From a checkpoint of a small transformer trained on Wikipedia: 725M tokens.
MLP neurons of a small language model. Each row is named by its layer, matrix (gate and up: input weights) and neuron, and shows model dimensions 128-223. Each number is 50 + 15 x the weight over its row's rms, rounded and kept within 0 to 99. A neuron's up and down rows have the sign that makes its largest values positive.
Before each neuron's rows, "fires in" lists the words (lower case) most often at its 100 highest values on Wikipedia text that the model never trained on.

fires in: "one", "some", "another", "other"
L3.gate836:47 57 41 53 28 37 26 47 42 28 57 31 45 57 36 42 30 64 32 25 67 39 50 66 67 49 43 64 37 77 39 67 28 67 42 54 39 41 33 40 61 62 63 44 76 36 46 63 41 64 79 47 42 81 36 45 36 54 52 51 65 24 68 39 45 76 70 40 43 54 53 48 03 81 40 28 33 43 51 62 82 31 51 51 32 63 67 19 32 46 36 61 45 53 63 37
L3.up836:54 78 43 31 59 36 60 58 33 23 49 68 45 55 66 43 50 58 20 68 54 46 47 25 49 42 57 34 75 75 39 49 47 28 53 60 62 54 47 43 61 72 73 51 49 67 56 49 57 76 64 40 51 50 96 44 49 75 66 78 51 62 33 53 58 78 60 44 37 62 58 37 25 59 62 48 55 42 49 44 58 36 62 45 29 32 80 07 59 62 75 51 54 66 41 58

fires in: "years", "year", "day", "months", "days"
L3.gate903:75 55 25 57 64 45 46 44 37 59 57 40 52 58 53 43 64 37 35 55 55 43 37 28 53 74 46 42 48 40 19 71 50 40 39 75 39 57 31 47 57 39 45 71 36 34 49 34 63 57 59 35 40 71 31 45 41 28 54 43 49 43 79 48 55 72 40 26 39 70 72 70 31 38 39 32 43 40 54 51 47 57 68 38 50 37 69 49 36 64 22 29 39 47 79 69
L3.up903:63 70 30 70 71 54 32 35 47 40 69 38 68 56 45 55 70 50 26 33 31 50 46 62 47 53 46 74 39 65 36 83 54 30 20 62 55 43 30 55 44 58 29 54 40 49 37 52 63 30 55 38 51 39 33 59 56 14 57 25 46 55 64 43 74 80 34 75 55 51 72 55 29 27 64 11 29 50 55 29 62 63 55 39 71 50 59 47 17 70 69 25 26 52 61 47

fires in: "most", "best", "000", "less", "more"
L3.gate48:79 60 28 47 61 49 39 63 18 46 69 45 62 37 69 49 59 38 31 68 56 24 58 64 48 53 52 53 35 42 31 54 59 57 37 44 55 39 13 46 62 70 36 21 29 44 60 50 25 38 49 41 60 57 58 67 24 62 32 62 53 44 39 63 73 55 60 36 56 11 24 54 43 63 49 58 38 58 28 27 57 75 15 39 29 47 77 53 65 55 03 52 59 63 52 42
L3.up48:52 52 20 51 55 65 24 58 32 36 55 63 71 41 73 53 25 55 51 62 74 52 70 50 56 37 40 43 27 57 58 52 44 53 56 68 49 29 43 44 70 38 64 32 59 56 18 48 34 79 54 51 64 86 33 61 45 54 42 33 39 37 63 25 63 50 39 38 44 25 37 49 57 43 55 40 44 44 39 35 32 60 33 44 70 43 55 57 51 65 26 34 83 95 64 42

fires in: "both", "different", "two", "various"
L3.gate332:58 65 55 12 32 34 50 70 66 25 43 40 68 59 32 62 31 33 46 10 52 40 35 51 67 39 41 44 77 50 60 47 39 56 56 57 54 35 49 51 32 58 49 26 59 28 50 32 16 63 45 64 47 53 53 59 61 69 50 55 31 61 57 62 61 33 55 58 45 80 33 68 38 42 57 29 29 47 83 40 32 39 42 41 38 30 37 71 71 46 30 66 52 28 58 49
L3.up332:32 40 94 37 59 48 35 38 59 51 57 41 40 56 41 23 65 32 70 43 39 59 75 28 49 63 45 43 18 60 38 69 42 47 45 56 45 34 68 33 66 61 47 73 51 44 74 61 58 50 98 53 09 53 58 55 21 45 31 65 64 39 44 42 37 65 76 73 36 28 40 48 55 42 15 56 59 54 47 64 23 43 53 72 53 50 67 52 61 63 65 44 76 29 44 39

fires in: "1", "win", "2", "her", "0", "3"
L3.gate901:69 46 64 41 39 56 17 36 54 31 52 26 76 68 46 41 43 55 57 66 75 45 58 32 47 48 34 55 64 42 56 61 57 49 35 48 70 58 44 54 45 40 56 79 51 61 46 53 09 60 68 40 47 51 57 47 09 54 34 46 48 35 43 45 30 42 49 57 46 38 62 63 67 62 45 51 36 65 69 67 56 66 67 61 29 51 51 38 56 77 48 56 44 43 56 63
L3.up901:17 14 75 45 44 29 69 35 41 70 44 42 54 39 48 66 45 74 50 22 61 61 35 32 47 46 94 42 51 28 54 53 38 70 53 44 75 56 53 42 36 26 48 25 60 45 51 27 38 61 50 54 73 61 16 57 39 65 74 60 38 58 52 62 60 42 42 30 39 63 59 51 27 51 29 45 72 52 69 32 78 62 47 47 45 05 76 64 71 24 83 41 42 52 34 35

fires in: "any", "both", "most", "different", "other", "either"
L3.gate260:55 62 44 59 34 34 57 54 23 32 47 51 32 51 52 64 54 57 22 27 73 45 44 48 59 51 44 27 37 40 72 53 36 51 83 36 57 59 50 41 69 43 37 46 38 28 81 44 53 51 67 49 39 35 40 58 60 43 38 51 37 58 79 45 57 27 76 75 49 43 62 61 38 49 33 36 36 60 55 34 44 46 28 52 28 27 29 66 62 60 46 62 50 36 31 63
L3.up260:72 55 69 41 62 62 22 61 46 68 43 53 50 79 52 46 73 36 39 24 38 58 66 52 50 23 25 62 69 49 32 66 35 18 36 60 58 28 38 49 31 69 44 57 69 47 44 64 59 61 79 53 64 40 74 40 38 49 19 47 40 53 43 70 73 58 47 53 57 39 53 33 59 47 12 52 80 72 53 37 42 57 27 48 70 34 43 45 59 57 47 29 71 48 51 46

fires in: "year", "0", "years", "season", "career"
L3.gate56:57 75 54 57 54 43 37 51 40 42 42 48 41 60 54 64 39 57 46 52 51 43 60 62 74 55 36 55 32 34 64 45 50 33 36 60 58 48 28 00 84 64 57 50 46 78 51 63 53 74 76 17 81 61 37 75 72 40 17 60 71 70 65 25 48 45 45 48 34 25 68 59 40 55 37 33 55 63 58 31 36 68 64 43 23 38 64 38 38 67 46 55 51 60 61 40
L3.up56:30 38 49 62 41 38 49 36 54 47 68 49 00 44 48 62 52 54 59 37 56 92 77 40 56 24 56 49 27 79 62 81 50 69 42 46 61 51 57 37 47 37 71 58 51 57 36 40 54 66 16 39 63 70 45 40 64 33 38 47 34 40 49 54 40 56 73 48 40 72 75 54 58 29 38 30 46 62 67 67 71 68 50 45 44 54 37 63 44 57 28 27 31 66 36 45

fires in: "2001", "2005", "2015", "2003", "2002", "2009"
L3.gate840:58 56 72 85 17 48 39 60 55 41 23 39 56 58 59 53 57 51 54 38 63 54 55 40 45 54 87 40 82 57 47 64 37 54 45 62 39 32 39 56 69 46 39 39 69 16 47 57 41 30 69 65 56 43 61 50 48 35 74 19 75 77 86 53 46 42 80 35 55 57 76 53 32 51 33 60 43 48 41 52 45 31 55 47 60 45 61 72 28 49 09 61 67 64 39 54
L3.up840:51 63 52 69 57 50 55 41 28 36 74 45 41 77 45 58 44 44 81 32 42 84 46 21 40 67 76 41 62 31 31 48 41 58 36 40 42 19 60 37 55 49 33 55 42 30 67 79 57 70 42 74 69 31 41 52 49 47 68 11 18 52 53 15 65 55 45 51 52 56 44 37 64 22 29 64 21 44 59 66 48 15 56 52 85 41 45 35 26 53 30 30 70 45 49 51

fires in: "both", "either", "rothrock", "between", "year", "season"
L3.gate595:30 66 46 76 67 76 66 57 42 34 51 51 32 30 66 48 12 59 40 19 59 83 68 40 70 54 49 49 31 91 59 52 59 31 32 34 53 38 62 38 50 23 46 45 40 40 47 50 50 54 71 65 55 44 68 45 79 50 89 64 26 44 31 38 57 59 58 77 36 55 72 61 56 58 72 35 32 61 53 36 55 59 53 49 28 38 48 61 28 69 25 55 41 31 54 33
L3.up595:70 52 56 53 52 55 64 46 43 63 19 28 56 31 28 49 40 64 33 53 44 51 42 59 50 57 60 66 47 35 48 38 55 34 50 57 42 24 49 36 34 62 44 42 54 30 53 50 65 38 55 35 45 79 85 63 76 29 46 31 13 49 48 55 63 83 38 81 62 22 59 52 47 73 56 47 79 41 66 46 53 37 35 51 31 28 13 46 49 27 28 67 47 29 57 48

fires in: "and", "or"
L4.gate950:46 30 73 46 48 54 44 51 45 78 39 29 39 57 55 33 64 18 48 55 60 37 51 48 55 44 25 44 57 35 36 55 47 68 31 46 44 49 48 28 42 51 45 54 45 23 47 42 34 70 44 73 56 90 72 53 67 64 49 57 39 48 72 45 49 41 56 57 72 64 59 32 39 41 47 53 70 46 39 46 50 49 35 67 46 63 25 33 52 55 28 58 55 52 52 38
L4.up950:22 63 36 35 60 54 56 23 51 52 42 55 49 63 36 37 53 50 41 14 30 29 49 36 54 40 35 46 49 23 46 39 50 57 53 45 67 50 78 26 31 60 53 52 37 52 50 50 37 61 50 45 45 37 51 41 64 63 38 31 51 44 61 99 56 39 34 56 46 38 38 46 39 50 34 41 56 56 45 47 70 60 41 70 74 71 52 29 46 56 46 51 55 63 45 35

fires in: "was", "0", "founder", "amar", "members", "album"
L3.gate366:37 48 18 32 53 06 61 52 45 39 59 50 54 60 63 24 41 54 60 31 50 39 70 45 60 40 47 44 65 68 41 48 53 79 88 32 56 50 64 24 70 34 08 62 45 44 68 43 49 48 64 40 56 20 43 61 54 31 48 45 41 45 13 57 55 40 50 60 63 66 56 79 44 68 45 52 72 46 64 51 44 64 57 47 46 52 50 41 55 49 48 66 61 23 43 53
L3.up366:44 68 58 37 52 39 71 60 47 37 56 40 46 63 57 18 26 47 49 55 39 63 53 66 61 47 46 42 82 51 83 41 75 50 66 75 65 63 64 63 62 35 44 49 67 30 51 56 28 37 67 55 44 62 35 40 69 16 56 52 65 58 34 46 31 48 56 51 55 55 47 54 45 82 68 56 64 53 35 47 42 52 56 80 45 70 31 36 22 24 57 53 51 50 48 56

fires in: "0", "1", "2", "3", "azerbaijani"
L3.gate14:50 28 97 42 60 55 60 40 54 33 54 28 61 69 54 37 57 63 39 52 25 41 29 39 55 55 94 65 43 54 82 35 71 46 37 50 51 59 67 73 50 29 29 43 57 78 42 48 55 67 42 38 51 62 55 52 68 62 52 88 56 70 62 68 20 41 46 45 69 72 41 68 47 55 71 77 46 51 56 71 51 64 29 37 44 70 44 49 64 28 63 74 31 82 37 65
L3.up14:44 49 23 31 61 58 49 66 27 61 58 40 65 50 57 43 43 37 40 43 60 50 63 53 48 47 59 63 59 36 55 44 16 38 51 42 53 57 65 29 63 70 48 55 49 62 17 42 54 56 41 45 56 58 37 50 64 60 60 46 46 33 43 42 54 73 50 33 50 27 39 38 40 48 40 35 48 56 72 39 35 39 28 65 47 24 48 54 38 26 49 64 44 49 91 54

fires in: "career", "history", "life", "also"
L3.gate524:51 75 67 73 69 81 76 60 71 87 46 49 59 54 38 54 37 78 50 39 65 52 43 47 59 47 69 49 78 58 51 50 72 46 48 70 06 51 61 52 43 53 48 56 41 45 40 34 32 41 40 43 62 70 52 61 60 42 41 55 59 67 36 52 36 50 47 31 15 55 67 24 57 49 35 77 11 52 61 48 76 43 35 46 27 61 70 36 23 32 46 56 53 39 71 51
L3.up524:53 45 46 58 44 67 47 48 56 39 19 49 69 02 57 51 38 58 41 64 40 43 50 58 21 58 29 61 46 71 42 40 66 25 78 69 40 69 63 27 34 45 48 55 63 54 64 58 51 45 39 55 67 73 38 42 46 39 27 39 51 62 79 63 58 47 44 60 65 45 72 56 34 56 52 64 53 52 34 35 35 47 86 29 51 48 42 41 45 72 55 07 57 47 53 60

fires in: "years", "year", "season", "career", "social"
L3.gate94:51 16 37 49 58 48 30 34 46 52 35 37 59 56 49 36 66 34 38 63 70 52 41 39 73 37 58 56 35 38 56 54 61 43 43 21 52 33 59 40 48 40 60 51 59 43 40 43 10 43 64 30 65 69 43 48 43 17 32 37 71 26 67 71 74 16 72 44 55 32 66 60 58 29 58 09 51 62 77 35 64 44 25 67 38 45 41 54 41 61 70 64 58 50 36 23
L3.up94:70 40 32 68 58 95 57 46 44 85 33 60 50 51 67 54 43 37 31 79 69 75 65 37 87 45 60 30 36 50 42 69 38 39 46 62 65 71 35 69 27 55 45 39 36 53 70 73 79 78 49 40 48 45 46 62 65 37 58 26 53 54 56 55 50 51 57 50 66 72 65 51 39 52 45 32 56 56 62 37 57 30 67 66 50 48 37 43 39 63 29 02 50 36 33 74

fires in: "0", "i", "cagliari"
L3.gate52:45 20 52 63 53 24 59 31 54 53 53 26 40 36 32 62 84 43 63 55 54 59 63 45 73 46 33 38 22 50 51 44 35 66 28 45 73 62 49 33 62 28 53 24 56 48 72 49 21 72 62 28 36 48 43 64 51 45 49 63 48 59 59 51 55 72 29 62 28 50 47 22 73 44 61 67 51 31 78 62 71 37 77 46 52 32 21 58 51 37 63 54 18 39 44 57
L3.up52:56 51 47 56 55 76 63 68 70 29 55 40 59 38 69 31 55 48 48 67 00 20 38 55 45 45 57 37 77 66 39 35 59 49 71 47 34 62 67 47 65 36 50 70 54 63 41 47 51 14 61 56 63 47 56 65 31 45 57 55 53 23 46 75 34 37 16 43 61 29 21 41 41 62 53 74 20 44 40 50 48 40 64 42 51 51 63 27 02 44 39 65 37 16 52 45